{"num_hidden_layers": 13, "hidden_size": 256, "num_attention_heads": 4, "num_key_value_heads": 4, "head_dim": 64, "intermediate_size": 1024, "vocab_size": 1462, "hidden_act": "gelu", "norm": "layernorm", "norm_place": "pre", "norm_eps": 1e-05, "positions": "rope", "rope_theta": 10000.0, "rope_fraction": 0.25, "qk_norm": false, "attn_scale": 0.125, "bias": "all", "tie_word_embeddings": false, "parallel_block": true, "extras": ["capped logits"], "init": "trunc", "init_std_qkv": 0.0262, "init_std_o": 0.0, "init_std_up": 0.0262, "init_std_down": 0.0, "optimizer": "muon", "learning_rate": 0.00627, "lr_mult_up": 1.41, "lr_mult_down": 3.0, "beta1": 0.95, "lr_head": 0.00597, "max_grad_norm": 2.0, "warmup_steps": 200, "schedule": "wsd", "decay_fraction": 0.615, "decay_shape": "linear", "final_lr_fraction": 0.0, "batch_tokens": [16384, 32768, 65536], "max_seq_len": 512, "doc_mask": false, "train_tokens": 380200000, "max_steps": 10044, "dataset": "wikipedia_en"}
MLP neurons of a small language model. Each row is named by its layer, matrix (up: input weights) and neuron, and shows model dimensions 48-175. Each number is 128 + 32 x the weight over its row's rms, rounded and kept within 0 to 255.
After each neuron's rows, "fires on" lists the tokens most often at its 100 highest values on Wikipedia text that the model never trained on.

L4.up72 [153 144 148 141 141 110  79 211 124 176 160 179 121 174 191 123  96 121 139  70 119 136 151 107  75  97 107 135  79 120 186 156 144  61 199 121 158 159 186 171  90 107 166 111 118  74  45 138 135 153 143 127 130 145 128  41 148 113 137  78  99 128  15  78 135 120 125 122  89 137 168  98 100 118 140 185 129 134 176 156 108 140 148 129 134 122 132 115 153  74 103 169 107 139 155 134 141 115  71 122 120 213 129 146 192 107 187 136  99 204 149 143 117 164 121 106 102 133 116 181 111  80 157 138 137 123 121 121]
fires on: ",", " as", "oc"

L3.up307 [129 146 103 148 119 164 164 143 146 132 113 130  89  91 121 117 142 152 124 143 189  67 137 135 117  96 145 152 104 102 130 143 198  69 105 116  60 109 141 136 131 170 103 186 171 111  89 138 104  91 126 118 103  84 105  78 159 135 157  98  99 154 135 114 100 116 145 102  84 128 140 134 141 138 151 175 211 115 138 104 150 168  83 141 106 124 103 111 153  98 109 177 124 154 180 165  57  96  97 113 106 132 135 117 159 150 125 108 159 176 101 138 120 173  93 106  74 178 132 160 147 162 148 165 144 155  70 139]
fires on: " season", " |\n\n", "\n\n", "==", " Cup"

L4.up898 [162 176 202 158 120 116  81 154 121 169 164 123 176 141 178  95 154  90 134 108 124 149 145 109  93 125 111 141 114 159 114  89 113  66 197 109 134 130 180 151 102 180 119 138 110  71  92 129 116 126 131 114 139 120 110  44 122 122 110 101  80 118  47  56 161 153 116 133 168 154 143 160 106 104 121 144 125 169 147 181 151 107 148 149 101 133 165 162  92 129  80 171 112 142 153  98 130 137 120  99 199 206 118 135 120 139 108 157 118 148  72 175 158 149 180 173 169 168 125 104 161  47 151 156 113 119  49 122]
fires on: " as", ",", ");", ";", "),", "or"

L5.up577 [156 158 138 181 133 114  80 107 120 147 132 139 144 143 166 179  91 145 118 143 119 124 197 147  94 142 130  97 164 156  77 161 125 128 105 140  95 136 159 159 142 137 147 114  57 147  75 165 151 162 167  82 154 112  96 114  95 140  80 109 143 104 114 152 123 164 141 130  94  87 175 182 184 176 124 110 101  92  90 101 119  80 159 145  87 113 147  65 135 122 137 134  65 148  90  65 104 123 150 161 171  98  73  56 124 128 133 133 150 150 103 114  65 122 134 149 149 149  71 152 155 120 190 206 180 115  76 171]
fires on: " res", " Res", "ons", "ound", "A"

L4.up960 [121  94 148  67 112  45 139  97 135 161 179 104 147 124 114  72 150 126 175 146 154 164 123 161 157 154 118 133 101 152 113 157 120 167 137 172 135 158 177 131  91 119 140 123  77 136  28  83 116 151 148 149 134 158 135 182  95  94 120 125 119 139 102  95 112  68 133 121 102 119 108 147 188 111 133 137 180 114 170 137 129  74 138 113 215 152 117 110 117  75  79 148 110 128 132 132  78 151 152 148 132 151 110 132 149 198 130  85 103 175 168 160 175 155 134 143 101  63 121 115 202 159 155 178 169 128 152 223]
fires on: ")\n", "\n", "ines", "in", "ce", "ov"

L9.up392 [133 131 140 169 183  95 157  33 147 157 129  67 125 149 131 123 128 119  82 126 107 114 174 149 169  94 199 153 126 164  94 143  87  58 127 106 124 138 203 110 133 125 186 123 104 158 119 138  88 122 125 115 158 144 146 101 122  58  94 139 116 126  92 164 144 118  44 134 141 108 186 128  98 125 115 123 115 174 155  95 110 131 162 201 186 159 148  96  68 129 131 125 108 137 132 104 123 159 140 183 153 160 132 151 170 150 178 144 116 126 141 199 126  74 134 139 143  94  49 122  95 139 133 100  81 138 118 130]
fires on: " I", " was", " E", "or", "re", " is"

L6.up122 [137 108 131 151 129 169 132 166 156 131 119  99 219 160 121  74  82 172  63 102 177 102  83 185 114 158  94 118 135 154  68  93  88  82 100 163  95 143 164 155 164 166 155 130 120 198 123 103 132 121  88 147  81 149 165 118  99 198 145  85 137 118 114 182  89 158  98 143 124  43 138 154  90 137 143 152 147  92 127 141 126 181 112 186 165 185 113 132 103 143  95 121 122  62  79  82 147 137 106  78 157 147 122  58 182  86 134  79 173 138 110 140  90 141 165 133 175 162  86  89 154 161 140 109  96 114 137 132]
fires on: "v", "and", "ir", "u", "b"

L6.up857 [124 177 168 154 100 151 160 130 121 140  92  70 138 116 140 131 168  58 168 130 153 141 151 111 101 122 134 176 151 114 116 123 111 120  92 156  92 107 151 151 120 143 139 129  93 177 137 166 118  95 116  90 131  88 113  90 124 104 117 133 114 154   0 146 136 128 127 108 121  71 146 133 137 130 167 133 122 104 123 136 120  33 142 179 112 117 130 134 140  81 153 132 137 112 120 152 182 147 149 137 139 109 164 125 145 172 146  80 102 117 219  88  28 143 133 136 141 131 123 141 156 131  82 161 129 131 205 163]
fires on: "al", "ric", "ro", "ol", "ic"

L4.up638 [101 107 107 128 119 114  87 140 114 173 118  99 156 141 129 128  95 111 149  69 120 127 132 175 111  63 117 114  97 118 128 114 172 121 124 155 122 115 187 142 132 150 203 185 143  91 128 161 186  69 173 164 140 130  90 170 123 118 129  92 134 124 149  84 154 113 156 152 104 162 114 145 152 106 131 144 155 108 137 132  77 112 131 143 161 147 144 126 101 199 108 126 120 123 133  46 125 120 119 117 153 173 100 178 135 169 100 116  93 152 136 132 162 140 156 143  51  96 100 167 159 159 101 127 122 140 132 162]
fires on: "\n", "formation", ".\n"

L5.up868 [168 121 108  67 125 140 145 117 183 141  72 127 166  72 152 107  96 125  86 182 167  94 122 214 149 111 105 125 137 115 105 119  94 119  92 150 154 169 155 121 106 130  99 129 148 103 111 102 137  71 129 126 117 168 107 170 108 171 134  99 183 142  85 149 112 123 115  99 125  67  52 159 114 139 106  97 124 125 100 140 119 121 139 147 176 196 100  90  97 124 134  97 103 166 109 170 105  98 163 134 116 117 125 153 153 119 125 163 167 128 169 110  73 145 117 108 108 149  94 147 128 158 133  65  87 169 139  90]
fires on: "and", " Ad", "in", " is", " ", "b"

L5.up127 [214 130 116 103  97 114 173 162 159  86 120 131  88 151 153 166 191 127 117 113  65  89  92 137 152 134 131 157 119  75 160 179  81 116 147 182  92 131  55 141  88 212 157 137  87 119 149  98 153 180 124 135 109  74 113 105 124  82 126 159 132 111  78 126  89 109 116 131 173 128  83 139 101 115 119 197 130 122 106 146 109 124 128 143 106 165 120 149 144 104 143 155  93  88 125 124 163 137  86 160 200 135  99 145  90  59  45  88 100 140 142  97  97 139  86 127 187  72 197 102  86 127 131 140 107 114 130 131]
fires on: "un", "ran", " ran", "et"

L6.up899 [133 142 127 141  91 147 146 150 141 177 155  60 100 169 110 101 106 163 174  87 132 105  52 167 160  81 130  86 136 106 111 176 158 157  94 133 126 131 141 135  97 132 119 147 110 147 165 181 172  80 102 131 118 136 129 162  94  79  79 146 121 183  55 134 108 111 138 133 104  64 100 105 169 146  41 147 144 120 193  92 133 152 116 169 117  83 171 142 121  90 161 114 135 178 106 127 125  86 127 176 161 148 114 155 134 124 109  98  77  66 205 126  94 153 111 115 149 118 131  63  93  77 104  91 136 124 139 127]
fires on: " m", "ic", "re", "iv", "al", "as"

L5.up811 [118 143  95  52 130 121 187 157 127 131 137  60 107 145  92 124 148  67  77 127 148 136 166 135 150 186 102  92 103 122  92 111 210 125 114 107 110 107 138 132  85  98 116 128 117 203 103 125 153 128 134  96 106 138 149 126 161 135 143 179  89 139  88 163 127  80  91 154  95 100 130  81  73 168 116 121  92 158 131 194 210 150 122 146 132 141 157 132 120 113 121 124 104 151  73 159  87 121 130 145 121 141 122 130 126 109 113 134  67 114 164 141  96  87 161 152 123 169 144 127 123 168  78 136 109 183 125 140]
fires on: "el", "i", "ail", "an", "ro"

L4.up747 [105 154 189  68  91 121 186  73 154 147 129 114 104  89 118 152 161 111  95 178 181 194 162 175  57 230 119 121 142 102  78 107 151 132 125 104 122 117 175 119 104 140 103  57 137 154  93 137  98 103 128 117 114 142 115 141  66 152 166 106 110 137 111 121  73  93 139  84  85 110 102 139 141 107 115 181 167 170 130 176 212 150 117 135 141 119 127 146  89 117 138 138 113 126 141  94 160 120  66 133 109 137 113  94 176 114  90 128  98 121 151 108 150 151 156 148  87 163 125 124 146  68 110  43 150 142 158 107]
fires on: ",", "i", "ost"

L5.up353 [113 136 128 130 152  73 142 171 188 161 165  97  95 101  85 115 142 113 173  81  36 166 154 137  84  77 138 159 156 156 151 149 110 106  90 117 152 147 126 119 104 129 146 181 147  65 110 104  79 136 115 104 174  78 125 119 151 118  80 151 150  96 204 103 173  94 110 151 107 165 174 122 120 165 128 151 124 190 132 125 135 140 109 117  96 114 217 126 119 144  83 156 139 144 146 141 204 108 136 114  97  94 174 136  62  91  97 150 144 149 125 173 201 139 131 110 122 102 191 160 106 138  61 111  90 112 136  92]
fires on: "ult", "ated", "ed", "h", "el", "ic"

L4.up966 [114 140 164 104 157  92 115  96 142  81 136 105 174 170 189 122  73 158 102 153 140 105 130 128 138 183 124  97 128  99 121  96 150 138 131 108 142 195 137 151 172 151 104 137 111 141 128 164 193 115  65 138 113 146 101 181 151  76 116 111 186 153 124 205 161 177 113 108 159 127 161 121  96 148 176  99 109 117 173 134 134 105 141 106 170 103  94 118  93  98 139  97 106 140 164  73 119  88 148 167  86 185 113  78 132 158 116 129 132 136 158 131  26 130 121 176 182  77  85 175 164 134 112 222 168 108  65 152]
fires on: "ons", " Res", " res", "ep", "es", " ev"

L3.up813 [158 165 207  81 117 108 146 122 157 162  97  95 146  91 138 123 151 168 168 139 157 150 133  83 110 126 137 174  99 109  43 113 111 119 112 126 134 161 153 142 112  90 147  73  57 160 171 112  81  85  99 130 106 166 142  72 137 126 128  94 107 141 112 163  73 113  94 124  96  97 127 118  88 134 177 118 101 198 129 128 135 140 100 125 104 155 151 123 138 133 128  90 118  87 113 130 163 112 111 153 140 150  80 186 177 109 140  99 105 156 150 102 147 166 146 155 162 115 105 123 123 152 136 118 126 150 125 148]
fires on: "orn", ",", ":", "ter", "ere"

L3.up162 [ 83 170 191 170 108 120 116 115 115 111 101 189 131 126 177 149 138 180  88 138 111 119 117 121 167  94 101 185 101 152 107 148 143 130 114 115 129  93  84 175 156 107 164 163 133 178 130 151 141 103 168 136 186 120  63 128 109 144 126  58 135 115 172 117 182 140 115 145 128 170  72 125 116 121 119 134  88  93 126  78  86 107 125 132 140 118  92 118 214 114 127 107 129 127  90  99 135 101 190 138 140 115 165 115 124 108 107 118 116 184 114 124 159 141  58 120 204 114 115 145 169 130 128 107 104 186 184 159]
fires on: "==", "ic", "ical", "st", "ut", " ext"

L9.up433 [191 102 129 172 127 191 147 118 187 162 148 108 162  88 134  60 158  69  63 150 174 149 124 179 130 105 107 136 135  94 135 119  55 157 122 121 183 112 131 205 146 155 181 129  57 123 134  94  91 183  95 124 159 159 151 115 110 103 152 118 102  84 129 169  77 125  91 125 109 125 158  78  58 133 103 128  96 102 122 129 177 107 157  61 159  85 110 104 147 107 134 102  35 139 163 108 139 142 184 167 161 161 148 147 166 185 129  72 139 113 195 196 111 115 141 140 159  68 145 158 129 108 113 108  80 144 146 126]
fires on: " was", "ed", " were", "em", " is"

L8.up554 [170  90 145 111 100 151 186 174 116 131  73  61 157 130 149 187 109 130  41  99 114 147 152 161 131 122 120 149 111 112 153 115 148 108 123 177  93  69 186 148  97 112 173 142 117 146 124 139 145  70 138 170 121 118 170 159 114 133 128 105 121 124 127 141 148 109 120 172  95 197 149 139 150 139 169 101 210 110 119 111  81 132 175  98 172 134 182 172  74  84 190 176 103 117 123  99 121  94 106 148 176 167 144 133 172 157 130 135  98 131 119 102 108  80 118 131 146 190 175 191 169  78 144 186 138 121 144 174]
fires on: "\n", ","

L9.up107 [105 144  42 135 108 151 133 102  90 151 126 176  87  78 113 165  84 160 153 145 161 181 200 152  80 116 157  96 104 164 154 102 164 135 113 164 160  94 146  84 182  93 195  70 120 111 101  48 156 112 102 114 174 115  58 107 118 138 154  91 127 136 100  92  95 136  99 101 109  84 142 161 123  99 110 181 117 127 195 117 155  92 136 142  95 201 162 104 165  91 150 107 142 137 151 142 120 126 166 117  93 138 116  92 155  77 121 126 179 142  74 175 134  90 100 102 101 103  90  75 100 157 147 117  76 120 162 130]
fires on: "e", " G", " st", "k", " g"

L9.up380 [139 111 153 158  97 177 146 162 110 137 115 189 114 109  94 129 128 100 133 128 140 146 132 184 156 175 154  99  46 135  60 114 179  84 170 105 129 139 164 132 144 152 106 117  98 128  51  99 100 133 126 109 129 136  97 187 160 118 170  57 127 220  66 153  77 116 112 170 135  89 181 158 121 121 108 136 115 159 147 150 129 105 169 130 134 169 182 173 143 106 131 127 124 146 172 168 102  71 158 134 175  88 132 121 152 125 130 130 182 161 137 188 155 127 149  59  89 135 188 126 130 161 117  99 140 173 139  99]
fires on: " g", "k", "uck"